Weights of a small GPT-style language model, trained from scratch on English Wikipedia: 3803 steps.
MLP neurons of a small language model. Each row is named by its layer, matrix (gate and up: input weights) and neuron, and shows model dimensions 224-319. Each number is 128 + 32 x the weight over its row's rms, rounded and kept within 0 to 255. A neuron's up and down rows have the sign that makes its largest values positive.
A block is one neuron, or neurons of one layer that tend to fire together. Before each block is what it responds to, as a language model described it from the Wikipedia text at the highest values.

Responds to: Upcoming time expressions. Tokens that come right before a time or number: following in "the following day/year/month", and century digits 19/18/20 beginning a year after a dash or space.
L8.gate396 [171 141 118 155 122 112 162 151 173 169 177 127 124  90 134 111 118 166 117 185 177 119 120 104 144 107 213 122  69 119 104 112 102 168 153 135 122 162 176 167  74 156 141 121  95 130 149 122 108 167 115 147 118  89 118  99 140 146 214 161 125 150 156  95  92 148 166 161 176  93 122 102 133  77 146 137 125 104 192  79 122 132 122 105 111 131 147 105 133 123 179 110 169 116 131 167]
L8.up396 [133 106  88 166 147 117 167 142 169 155  96 108  90 106 122 115  90 140 138 162  94 118  79 185 102  85 148 133 165  91  98 125 164 131 106 121 180  69  74  56  42 143 149 106 125 127 120 118 116  94 148 138 160 167 152 130 117 114 211  98 112 108 150 126 198 123 137 152 182 159 181 134 113 160 144 133 121 139 139  89 130 103 121 120 103 141 193  93 130 147 130  91 193 100  94 155]
L8.gate408 [173 151  91 155 147 127 140 162  98 182 138 156 160 190 100  30 115 158 136 103 130  95  89 177  97 133 151 153 111 144 126 127 153 198 105 141 156 135 125 139 156 125 151 163 126 128 127 166 103 114 146 136 128 150 137 115  91  95 102 164 140 133 150  68 153 106 179 125 142  97  95 167 163 139 154 183 122 137 101 110 148 103 179  81  80  71  87 121 163 144 133 143 115 152 123 139]
L8.up408 [122 119 109 125 163 133 130 215  97 191 145 125 143 134 145 128 140 170  99  74 187 115  92 123 162 116 138 158 113 137 128 135 141 142 151 120 117 199  53  98 179 109 127 133 108 116 150 148 100 171 161 119 133 174 151 129 107 175 142  89  99 143 100 137 230 120 134 145 135 136 153 119 146 147  75 126 156 149 142 117 133 111 183  94 164 174 100  84 174 147 161 153 118 164 176 110]
L8.gate461 [143  97  99 165 157 105 134 130 140 170 150 114 134 157 168 126 145 116 159  91  82 112  90 158 139 124 151 132 116 133 134  48 135 157 158 119  89 153  85 149 143 131 127 132 147 117 119 125 187 135  90 156  99 121 118  84  72 132 175  53 146 165 131 122 114 118 124 149 151 152  19 120  68 130  95 155 129  89  97 110 144  87 169 182 146 127 129  92 136 110 149 104 141 167 127 135]
L8.up461 [123  63 153  77 134  99 146 153 156 189  95 158  94  79 138 120 195 159 109  61 130 166 160 153 151 199 140 111 164 112  86 104 134 132 127 140 163 124 116 149 146 113 205 126  83 138 104 145 140 157  52 116 159 116 148 147 151 183 143 112 183  68 136 126  98 138 113 138 161 131 165 183 140 116 137 164 139 149 155 100 138 108 160 115  74 150 140 111 137 129  51 137 230 149 135 118]
L8.gate1235 [196 139 149 117 122 138 147  83 177  46 184 147 169 136 156 112 129 102 141  95  84 126 100 140  95 182 163 121 169 148 167 131 115 157  97 102 216 114 133 184 130  98  91 139 169 125 127 159 163 108 113 138 100 174 157 130  75 134 135 125 117 177 116  65 117  82 128 132 137 138 146 117 122 133 149 100 124 128 107 172 120 104 133 149 153 119  97 114 124 154 110 184 115 138 116  79]
L8.up1235 [114 130  78  98 142 118 135  99 127  98  95 115 133 125 103 122 171 108 118 168 143 114 190 195  79 155 165 178 153 148 110  70 180 143 132 152 131 124 118 156 124 143 183 108 112 124 187  73 102 153 138 198 128 135 144 128 112 134 183 129 153 144 123 120 135 127 182 127 199  73  81 113 151 110 113 134 134 123 117 146 176 214 123 103 137 115 153 146 171 143 132 139 144  67 121  82]

Responds to: Pronoun "It" as subject. Subject pronouns, mainly "It" (also he, they, this), opening a clause or quote and usually followed by a verb, e.g. It's, "It Keeps", he has.
L4.gate726 [173 146 133 139 154 132 125 134 152 132 112 116 152 138 104  99 127  97 136 116 173 125  84 119 169  97 111  81 104 106  90  77 168 123 155 143 172 106 138 129 197 120 147 130 161 123 133 149 131 123  70  84 119 128 114 132 114 154 138 123 120 105 194  99 147  99 169 138 132 100  90  76 172 124 158 180 134 104 166 204 209 167 138 147  94  93  63  77  83 125  89 123 106  86 159 157]
L4.up726 [ 80 160 126 177 135 125 130 198 138 135 144 118  84 126 125  87  90 128 171 166  97 113 144 117  99 108 147 187 152 155 162  93 151  92 117 109 126  83 109 104  64 142  88 131 131  88  80 145 137 124 188 120 186  90 126 124 134 139 126 105 166 146 132 108 140 159 158 112  77 115 163  83  53 106 118 129 152 131 175 154 107 169 108 143 131  65 118 168 138 165 132 100  99 147 141  96]
L4.gate1030 [113  97 153 156 137 140 149  67  86 131 116  80 166 166 118 131 182 132 159 130 150  87  91 103 133 128  76  81 111 190 104 167 167  79 120 122 120 159 127 169 142 137 134 133 104  55  95 100 120  60 113 133 147 175 131 140  98  70 106  87 135 123 149  83 147 141 114 178  71 181 136 159 148 126 142 116 142 182 158 190 121 150 131 161 146 161 137 109  76 127 195 120 141 128  80 139]
L4.up1030 [146 162 133 138 150 106 140  95 101 148  92 115 129  75 167 152 125 184 184 132 139 123 134 121 116  89 189  71 110 127 107 134 104 139 144 141 112 115 113 137 171 137 142  96 163 111 123  88  76 114 109 124  43 151 164 163 253 127 147 127 168 143 169  88 126  96 157 169 127 110 140 133  76 116 186 113 148 123 150 168 126 111 146 154 141 155 156 109 176 152 145  74  97 127 137 171]

Responds to: Preposition after verbs. Mostly to, into or in right after a verb, especially came/comes to, decided to, continued to; also separators like ; and | in sports tables.
L3.gate23 [135 122 145 146 118 112 110  87 151 120 108 167 125  83 106 126 108  58 175 152  79 154  91 119  79 114  81 151 158 167 125  59 113  72 107 153 150 124 173 114 184 139  69 117 189 113 134 195 106 103  93 155 172  90 134 151 142 164 142 190 175 133 164 180 140  95  70 124 119 102 119 146 102 176 124 127 149  71 119 111 191 106 159 112 104 181 102 127 166 108  94 105 139 122 161 154]
L3.up23 [139 140  96 129 160 144 144 114 133 107  38  55 106  64 151  89 129 139 119  76 165 150  88 132 133 105 134  85 131 156 118 157 139 149 160 139 113 131 106 151 142 125 133 106 168 119 123 146 160 132 161 108 138 111  91 178 147 164 152 175 184 147 156 130 122  32 145 127 131 127  92 175  85 187 127 168 137 119 142 144 150 150 163 133  91  93 122  71 174 173 143 115 121 127 188 156]
L3.gate278 [ 85 138 105  87 131  93 121 128 134 155 173 109 195  75  76 116 120  41 146 118 117 146 191 109 131 138 104 114 128 108 145 106 144 151 127  70 111  91  76 103 195 152  71 157 153 128 105 123 155 101 153 216 103 117  98 117 142 193 110  54 139  43  94 104  89 110 170 108 141 131 127 144 118 145  79 155 109 131 132 149 105 147 134 102  91 151  75 175 154 164  83 105 108 172 124 160]
L3.up278 [ 88 159 121 116 105 114  77 112  84  76  91 124 203  95 132 179  93 164 159 125 126 180 136  73 129 122 102 123 144  89 129  95  93 113  66 119  94 104  99 169 196 109 141 193  60 146  50  89 153 100 136  93  47 182 199 102 136 135  74 111 127 130  79  97  89 100 129 147 150 136 118 137 167 134 133  99 110 146 136 146 173  91 121  98  96 129 129 136 176 138 190 108  94 155 160 107]
L3.gate555 [169 143 122  99 113 123 146  91 176 182 137 139  89 107  98 139 108  82 109 125 149 142 121  83 108  87 227 115 126 167 142 105 179 151 221 156  87 111 139 125 146 106 151  91 179 149 126 115  82 184 122 140 156 181 102 107 135 127 135 119 128 157 127 122  91  55 131 209  48 148 105 164 107 132 117 155  80 165 138 104  70 119 137 191 148 187 143  52 107  89 138 143 176 106 137 127]
L3.up555 [ 99 136 114 153 134 156  97  86 171  82 151 155 131 179 115 100 104  54 136 130 113 173 106  97 143  92 132 181 141 123 169 119 143 118 164 104 103 172 130 192 144 119 149 184 124 142  98 143 118 120 124 141 154  94  92 123 177  79 142 153 126 168  87 169 120 115 143 124  46 141 146 179  92 133 173 147  62 105 176 115 116 140 156 122 121 160 153  81 131 109 123 135 144 140 157 101]
L3.gate639 [141 129 166 117 158 141 110 113  74 127 128  78  98 144 105 114 134 172 134 130  64 161 115 118 108 128 140 127 102 146 135 162 114 138  93  65 101  99 150  84 153 139 145  81  75 201 180 151 116 171 121 136 114 137  75  95  84 123  77 105 130 129 110 137 142 123 175  95 161  88 132 123 117 110  50 125 115 146 111 141 109 187 147 100  98 130 109 126 118 104 111 183 121 194 133  93]
L3.up639 [128 147 120 133 116 130 147  88 153 133 145 117 137  98 107 151 130 120 137  45 208  74 135 183 138  88 159  31 113 119 121 123 152 106 115 163 177  74 178  40 138 147 121 142 149 132 133 105 104 165 138 118 127 114 118 103 121 124 122 164  64  98 164  92  84 119 102 148 138  70 114 201  89 164 118 115 101 126 123 125 150  72 124 157  61 172  88 138 156 113 158 188 135 183 158 118]
L3.gate845 [148 160 126 132 145 118  93 111  86 115 157 120 106  93  90 124 107 129 150 145 137 172 180  36 154 198 146 132 139 180 129  66 123  90 141 133  85 171 106 176 137 108 135 112  99 150 158  69 135 126 110 140 127 101  91 106 171 140  89 127 152 122 111 114  94 113 172 159 157 131 102 103 141 208 134 189 169 181 136 133 170 135 116 131 123 150  55  68 120 100 107 109 119 155 109 103]
L3.up845 [145  89 104  68 137 176 121 149 149 105  97 169 193 144 131  72 170  49 123 131 140 161 131 155 117  61 133 134 153  77  97 113 130 173 136 141 123 186 191 124 132 128 140  74 102  99  78 149 143 155 121 156 134 173 122 127  26  84 131 168 152 130 139 150 140  78 123 161  61 142  75 124 114 111 124 130 142 136 149  79  82 156 123 128 134 169 138 219 127 144  98 142 167 120 111 158]
L3.gate856 [105  98  82 119 113 134 102 143 129 104 118 129  51 152 120 136 144 119 131  84 194 160  94 104 144 123 134 168 133 123 121  98 138 120 120 136  83  34 122 135  99  98 198 129  89 105 101 125 167 166 122 161 106 118 161 123  98 163  93 103 125 123 160  61  95 115 122 126 127 151 120 197 102  99 130 123 105 108 136 122 113 150 185 144 122 169 103  53 165 116 173 143 160 131  92 150]
L3.up856 [102 129 132  69 131  81 106 133 124 136 158 110 133 131 150  90  80 150 100  83 103 152 134  76 139  71 167 146  88  83 125  92 101 103 113  54 102 102 122 145 170 110 137 143 190 127 153 144 154 138 102 158 100  66 182 125  92 186 152  97  97 185 136  79 143  93 141 147 161 211  88 122 133 113  91 176  80  84 131  72 139 110 108 148  83  94 148 179 147 124 168 144 173 150 129 103]
L3.gate941 [127 143 178 126  47 137 127 142  66  98 112 111 134 112 125 131  91 173 132 159 127 122  78 145  86 178 122 171 141  99  85  97 132 107 127 120 170 100 175  37 129 126 140 156 120  53  85 136 120  62 145 158 130 133 157 148 121 112 119 104 161 122 107 152 139 142 117  71  79 101 145 128  81 165 131 120 150 125 156  64 149 119 124 123  85  55  92 128 189 145 124 101  95 101 102 121]
L3.up941 [137 153 144 113  93 107 112 100 130 141 204 140 150 108 136 125 138 120 178 144 166 153 123 131 136  98 111 153 107 136 118 128 112 122 122 135 153 137 148 166 110 111 178 129 123 135 160 140 122  82 129 147 141 111 126 114 104 131 151 117  84  99 200  91 150 125 137 133 120 157 102 110 162 135 110 103  80 153 106 184 131 104 185  97 112 213 121 148 100 143 128 110 108 195 145 151]
L3.gate1152 [ 72 167 137 128 108 193 157 144 120 101 129 145 123 151 191 104  93 105 156 135 142 137 132 118 104 125 181  98 154 159  75 141 107 141 159 133 157 150 132 142 106  87 101 133 180 103 145 126 123  99 112 169 146  94 146  89 112  95 110 111 163 137 126 128 145 168 134 155  80 153 121 144 111  97 137 188 101 115 189 131 147  80 119 128 133 136 130 139 164 135 129  95  98  48 103 154]
L3.up1152 [142 124 116 110 139 124  85 116 118 187 163 146 122 117 157 129 130 151 125 157 128 120 148 137 151 149 140 131 170 170 116  62 174 103 123 121 148  85  53 125 101 163 162 168 100 171  92 168 118 123 168 142 117 150  90 113 122  83 156 144  93 124  90 105 159 129 141 134 201 171 117 112 142 135 118 158  82 152 123 143 106  83 121 176  97 148 145  87  99 151 168  52 109 114  96 195]

Responds to: Table cell delimiters. Separators and sign tokens inside flattened tables and stat rows, such as ; between season stats, | between cells, and + before vote swings.
L8.gate994 [147 110 129 111 146  81 127 131 182 172 183 136 139 136 172 106 157 168 145 132 139 166  74 131 120  45 130 132 167 149 104 159 204  74 124  86 192 107 149  76 125  88 142 149 154 124 149 134 162 127 144  88 132 138  64 154 156  78 138 164 148 143 161 104 115 107 110 140 127 129  90 126 128 127 122  76 131 121 112 157 125  72 151  85 125 116 126  93 145 133 119 129 136  68 132  97]
L8.up994 [124 132 187 127 126 150 154 142 127  64 174 167 109  80 147  55 107 141 167 112 170 149 129 172  64  93  97 173 124 134 101 177 192  42 106 168 136 126 133 156 120  90 106 164 110 127 133 141 161 139 115 140 174 119  82 147 154 167 123 141 154 184 150 186 157  88 103 109 123 173 113  89 155 150 134 181 107  64 138 125  96 157  89 100  95 106 101  98 153 104 100 118 143  82  57  83]
L8.gate1086 [158 109  84  86 130  82 104  74 140 135 127 191 140 177 154 132 166 134 123  76  92 111 126 118 117 107 151 131 150  92 144 139 124  82  85 149 156 141 133 201  98 116 146 131 177  73 189 202 158 138 113 143 117 116 122 129  64  23 112 117 144 156 123 115 157 164 104 160 159 168 141  91 163 109 131 116  86  64  75 119 124 107 139 117 175 149 175 103 108 129 109 128 157 128 139  92]
L8.up1086 [115 171 160 102 110 110 136 141  85 143 158 149 130 153  75  84 151 159 192 144 100 153 162 140 166  90  90 158 139 146 108 110 130 158  75 154  87  97 162 136 112  90 137 103 141 112 128 161 155 167  88 166 139  93 157 166 118 132 203 108 131 106 123 156 124  96 105 149 126 114  75 148  67 149 107 140 103  79 135 125 168 159  91  92  89 147  97 133 140 138 143  63  88 157 164 160]
L8.gate1110 [126 133 145 143 116 145 116 142 132 118 168 109  88 105 129 156 146 133 187 173  84  87 128 132 141 172 142 102 131 126 148 134 177  82 128 104  75  89 133 162 118 163  69 137 120 123 113 131 147 170 139 148 161 126  60 115 105 124 147 131  97 158 123 104  93 146 122  96  95 110 184 168 105 120  67 128  92 100  48 101 117 117 144 115 111 113 143 139 157  43 125 176 155 145  54 152]
L8.up1110 [177 128 137 141 150 135  81 145 186 135 156 139 140 168  85 160 108 154 177 154 134 136 163 119 135 155  95 116 140  55 148 130 138  63  78 169 123  88  80 137 108 119 124 126 151  67  99 138  62  97 147 118  95 102 147 127 136 145 108 103 199 169  53 120  63  99 109 174 134 104 123 153 108  91 169 124 119 161 117 175 113 118 161 129 114  97 101 141 116 136 131 174 175 115 142 115]
L8.gate1230 [138 127 148 150 160 126 165  92  85  93  56  91 115 165 119 116 169 141 134  83 111 136 114 107 115 130 146 162 129 103 138 130  62 129 170  68 123 105 152 141 128 116 159 126 103  85 119 137 135  85 130  93 137 146 147 142 114 139 121  92 150  76 101 132 102 153  94 158 101 156 125 180 199 171  89 139  70 146  77  62 163 166  93 167 130  94  85 122 167 126 157  64 164 158 150 133]
L8.up1230 [168 158 131 146 123 169 174  90 132 160 107 122 117 125  91 170 103 114 134  89 146 128 150  78 173 118  77 189  81 133  97  85 107 110  96 159 105 117  86 104 141 136  97 126 146 111 151 138 155  89 111 153 158 137 117 120 184  66  55 102 178 132 144 112 113 173  84 163  93 119 143 134 130 125  62  42  89  63 139 136 121 130 154 105 108 157 118 114  43  91 127 131  82 135 129 147]

Responds to: Verb-completing particles. Prepositions and particles that complete a verb phrase, mostly to after came, comes or continued (came to rely, continues to follow), plus as well, arriving at, took up.
L4.gate880 [138  52 152  89 149 135  75 116 112 107 124 137 166 123  95 100 151 151 120 165 161 157 152 137 181 133 159 184 149 231 152 115 181 150 163 122 153 168 125 209  65 137 115 142 101 149 127 138  78 159 106 151 132 111 153 126 124  59 136 140 157 107 111 133  86 147 145 161 101 127 114 171 102 100 130 103  95 101 154 121 182 122  79 154  99 144 158  99 122 136 116 132 176 117 110 163]
L4.up880 [113 135 154 127 141 143 138 130 131 115 103 148 155 112 141  98 141  90 142 122 114 159 126 109 146  91 129  88 117 182 153  86 118 163 152 120 175  85 170 161  88 137 133  88 106 130 117 135 133 121 192  90 107 154 169  97 127 141 165 119  87 146 138 133 128 124 168 159 121  71 150 166 113 123 126 162  65  53 136  95 116 163 173 180 151  83 154 107  38 115 146 140 134  76 144  85]
L4.gate1207 [121 162 175  84  85 149 143 180 134 126  93 180 129 108 150 107  80 130  74 148 100  84 157  64  80 116  66 165 154 188 117 209 116 101 118 182 122 124 161 152 148 117 149 158 120 143  50  90 116 177 114 146 161  88 124 114 138 200 154 149 124 140 172 195 141 130 121 122 143 112 171 119 188  92 141 106  89 112  93 169 113 165 132 137 125 105 117 146 141  88 112  95  93  94 173  66]
L4.up1207 [ 72 140 101 139 104 129 155 104  82 107  78 133  59 170 126  85 100 113 153  72 175 112 176  96 104  84 128 136 126 111 137 112 119  87 123 108 126 159 141  50 128 105 107 149 160 111  90 181 142 129 121 118 119 149 213 149 132 122 137 123  99  69 160 176  97 129 152 123 150 103 132 116 154 148 145 171 139  75 117 140 166 118 163 120 135 104  74 139 125  77  89 135 153 134  76 104]

Responds to: Anaphoric "following" and "these". Mostly "following" after "the", pointing to a next time or list (the following year, following day, following table), plus "these"/"These" referring back; weaker hits on table pipes and name fragments.
L3.gate38 [ 96 136  73 153  88 108 159 138  31 109 185 154 133 119  97 122 137  79  79 119 102 151  99  96 147 126 131 109 172 144 154 102 132 165 145  77 115 178  92 115 157  73 136  84 178  87 154 121 163 134 127 143 145 151 138 147 134 166 154 152  78 125 148  98 198 130 110 135 107  80 121  77 123 104 145 177 150 119  91 130 146 135 161 142  85 168 110 142 137 135 123 145 181 103 132 124]
L3.up38 [133 111 149 178 130 146 116  90 170 175 104 137 107 144  84 165 135 121 153  97 124 176 127 112 113 127 217 139 110 121 137 170 164  81 113 133 109 116 102  92 145 149 124 117  58 131 143 171 157 133 125 169 102  85 134 149  64 121 138  90 112  66 148 105 153 152 165 153 124 120 132  84 152  85 106  84 100 190 125 117 108 153 190  47 110 158 114 131 134 116 129 169 111  92 110 116]
L3.gate236 [122 120  79 187 136 132 157  95 138 105 123 116 124 119 178 160 129 156 151 150 130 132 144  62 141  93 150  96 113 121  99 124 171 109 116 115 140 118 165 140 117 153 159  94 141 112 164 152  93 103  81 133  53 172  92 117 142 134 133 114 133 135 123 100 111  54 154  91 123 169 200 124 123  61 118 158  85  93  96 143 117 134 165 159 116 147 150  97  46  97 118 142 135  68 150 133]
L3.up236 [130 133  57 170 115 145 202 117 145 113 137 132 104 130 168 131 124 129 136 121 118  54 107  85 115 145 130  86 117  95  99 138 172 138  98 105 129 124 164 168 111 147 136 126 142  66 192 119  86 127 119 158  59 163 134 105 148 111 202 104 138 154  82 110 106 106 112  75 139 184 166 123 145  92 153 111  81 149 107 133  69 139 172  99  74 145 143  56  78  87 132 131  98 109 142  98]
L3.gate348 [149 156 115  91  88 129 127 118 144 196 144 160 121 110 111 127 110 143 143 200 142 114  85 149 146  86 178 122 138 148 135 108 117 136  70 116  76  88 146 128  76  93 153 119 102 106 134  69 129  95 171 175 143 211 141 149 125  99 160 113 115 143 106 108 152 143  69 173 139 154 151 147  91 129 152 130 101 130 208 135 124 144 166 136 121 141 133  76 142 141 169 164 132 136 163 114]
L3.up348 [128 153 139  68 113 162 130 135 177 122 136  82 151  77 152 115  87 124 163 133 105 134 144 162 122 164 152 177 161 129 106 152 132 158 111 137 140 114  48 128 152 132 119 126 140 144 118  93  93 103 116 154 114 166 172  93 129 134 153 100 131 161  97 111 138 150 123 148 105  96 124 137 125 208  51 165  84 128  70 138 122 173 127  79  99 118 131  92 192 168 176 185  85 130 159 117]
L3.gate470 [122 143  62 138 104 117 109 105 150 148 157 139 141 104 149 110 189  79 136 142 114 153  56 150  96 152 107  86 140 134 166  83 116 151 153 155 135 121 158  57 198 138 165 164  72 143 129 132  82 118 102 147 109 146 129 117 121 127 147 133 104 112 105  85 155 106 106 119  85 106 145 155 133 132 144 168  99 112  97 134 104 140 193 127 126 161 121  68 189 113 150 131 189 158 134 114]
L3.up470 [146 114 116 130 180 122 148 121 168 147 164 119 117 163  88 134  86 115 165 104  74 119 101 113 114 147  87  42  88 136 129 139 163 116 153 130 165 104 153 139 109  92 156 126 109 106 138 144 176 131 117 148  63 147 142 154  98 110  95  86 129 121 190 129 154 109 193 127 168  98  76 116 140 158  94 190  76 103 181 105 165 107 184 138 150 163  91  68 100 111 121  61 102 150  95 123]
L3.gate711 [151 109 164 152 144 150 131 120 165 104 114  69 153 151 138  61 135 126 148 145 110 194  79 121 128 135 141 163  82 159 120 199  85 130  91 105 126 149 106  82 105 102  46 181  98 136 128 162 129  81  88 130 123 164  78 139 141 127 170 152 147 115 139 113 183 182 115 137 158 126 115 123 183  91 167 110 146 161  90 183 155 109  97 162  80 163 137  99  88 136 154  41 164  89 136 111]
L3.up711 [ 99 116 154 122 113 156  88 133 186 140 208 141 113 146 153 148 112 156 114 147 139 134  95 171 173 187 158 111 105 146 143 127 102 145 123 171  86 181 100 123 104  82  96 137 154 109 161 189 125 167 169 105  79 175 118 137 159 126  69 160  91 156 114 135 144  98 155 167 174 107 151  85  87 146  98 168 179 110 179 143 178 176 172 112 147 133  73 157 101 210 149 109 150 124 155 110]
L3.gate740 [ 76 143 216 105  95  92  88  78 154 112 139  96 130 129 115  86 169 144 129 115 108 127 164 188 150 135 153  62 193 170 117  92  99 148 139  82 121 129 141  55 103  99 212 181 103 109  74 143 142 139 160 102 165 101 112 133 100 120 100 114 107 170 141  92  69 122 114 116 151 168 160 147 103 118 128 128 103 121 168 142 114 195 169 131 157 113  90 114  80 148 146 101 125 134 138  85]
L3.up740 [ 80  99 159 115 122 177  71  88 157  97 112 119  95 139 171 124 144 152 120  85  91 152 188 134  98 121 140  89 113 170 169 131 115 132 117 114 124  72 133 111 139 130 167 120  81 110 115  69 117 141  91  95 172 122 160 179 132 140 140 117 129 168 160  88 118 180 101 142 201 161 129 113  98 128 121 151 100 110 169 103 117 132 134 109 123  88  98 106 164 147 147 104 140 116 140 173]
L3.gate1123 [140 156 144 113 175 103 138 137  94 152 129  96  47 137  97 195 134 121 126 114 168 119 109 147 126 103 103 129  62 131  74 143 128 109 138 174 153 136 128 116 125 119 142 131 160 105 169 143  63  99 138 134 148 151 161  47 151  98  94 158 200 107  90 139 156 134 144 133 169  91  80 122 134  84  31 126  99  82 133 161 142  70 163 144 191 159 108  70 105  84 157 105 114 110 116 136]
L3.up1123 [162 145 150 126  76 142 167 120 122  85 119 123 108 112 106 179 138 168  82 119 144 146  94 213 136 113 123  47  89 162 137 113 107  72  95 102 159 149  82 125 188  82 101 166  76 157 139  99 154  91  92 112  87 134 165 183 114 167 110 116  84  92 102 169  88 186 183 164 135  91 112 123 151  99 169  60  94 138 124  84 128 182 157 125 155  97 101  70 121 139 141 135 119 164 103 102]
L3.gate1180 [121 172 138 114 140 142 105 162 134 170 146  93 125 178  82 106 166 127 176  85 146 141 102  96 110 114 168 145 138 103 124 158  85 134 178 138  54 142  99 112 107 120 112 124 138 140 128  51 108 154  77  82 137 120 128 182 155  99 168 142  74  65 101  99 164 135 105  81 155 126 192 160 133 152 138  93  83 119  92 193 113 133  70  39 135  96 102 136  72 168 102  64 146 160 128 125]
L3.up1180 [115  89 127 144  88 113 186 130  72 115 135 128  74 129 160 107 123  97 104 105 132 164 131 191 155 102  74 208 112 102  86 130 130 173 146 116  84  74 120 152 116  98 123 155  80 134  95 132 123 120 159 116 105 148 100 149  80 197 177  84  76 146 107  81 176  98 131 154  80 150 184 110 134 134 124 146 120 114 147 146  95  97  92  96  85 145 148 135 182 125  91 104  83 130  99 115]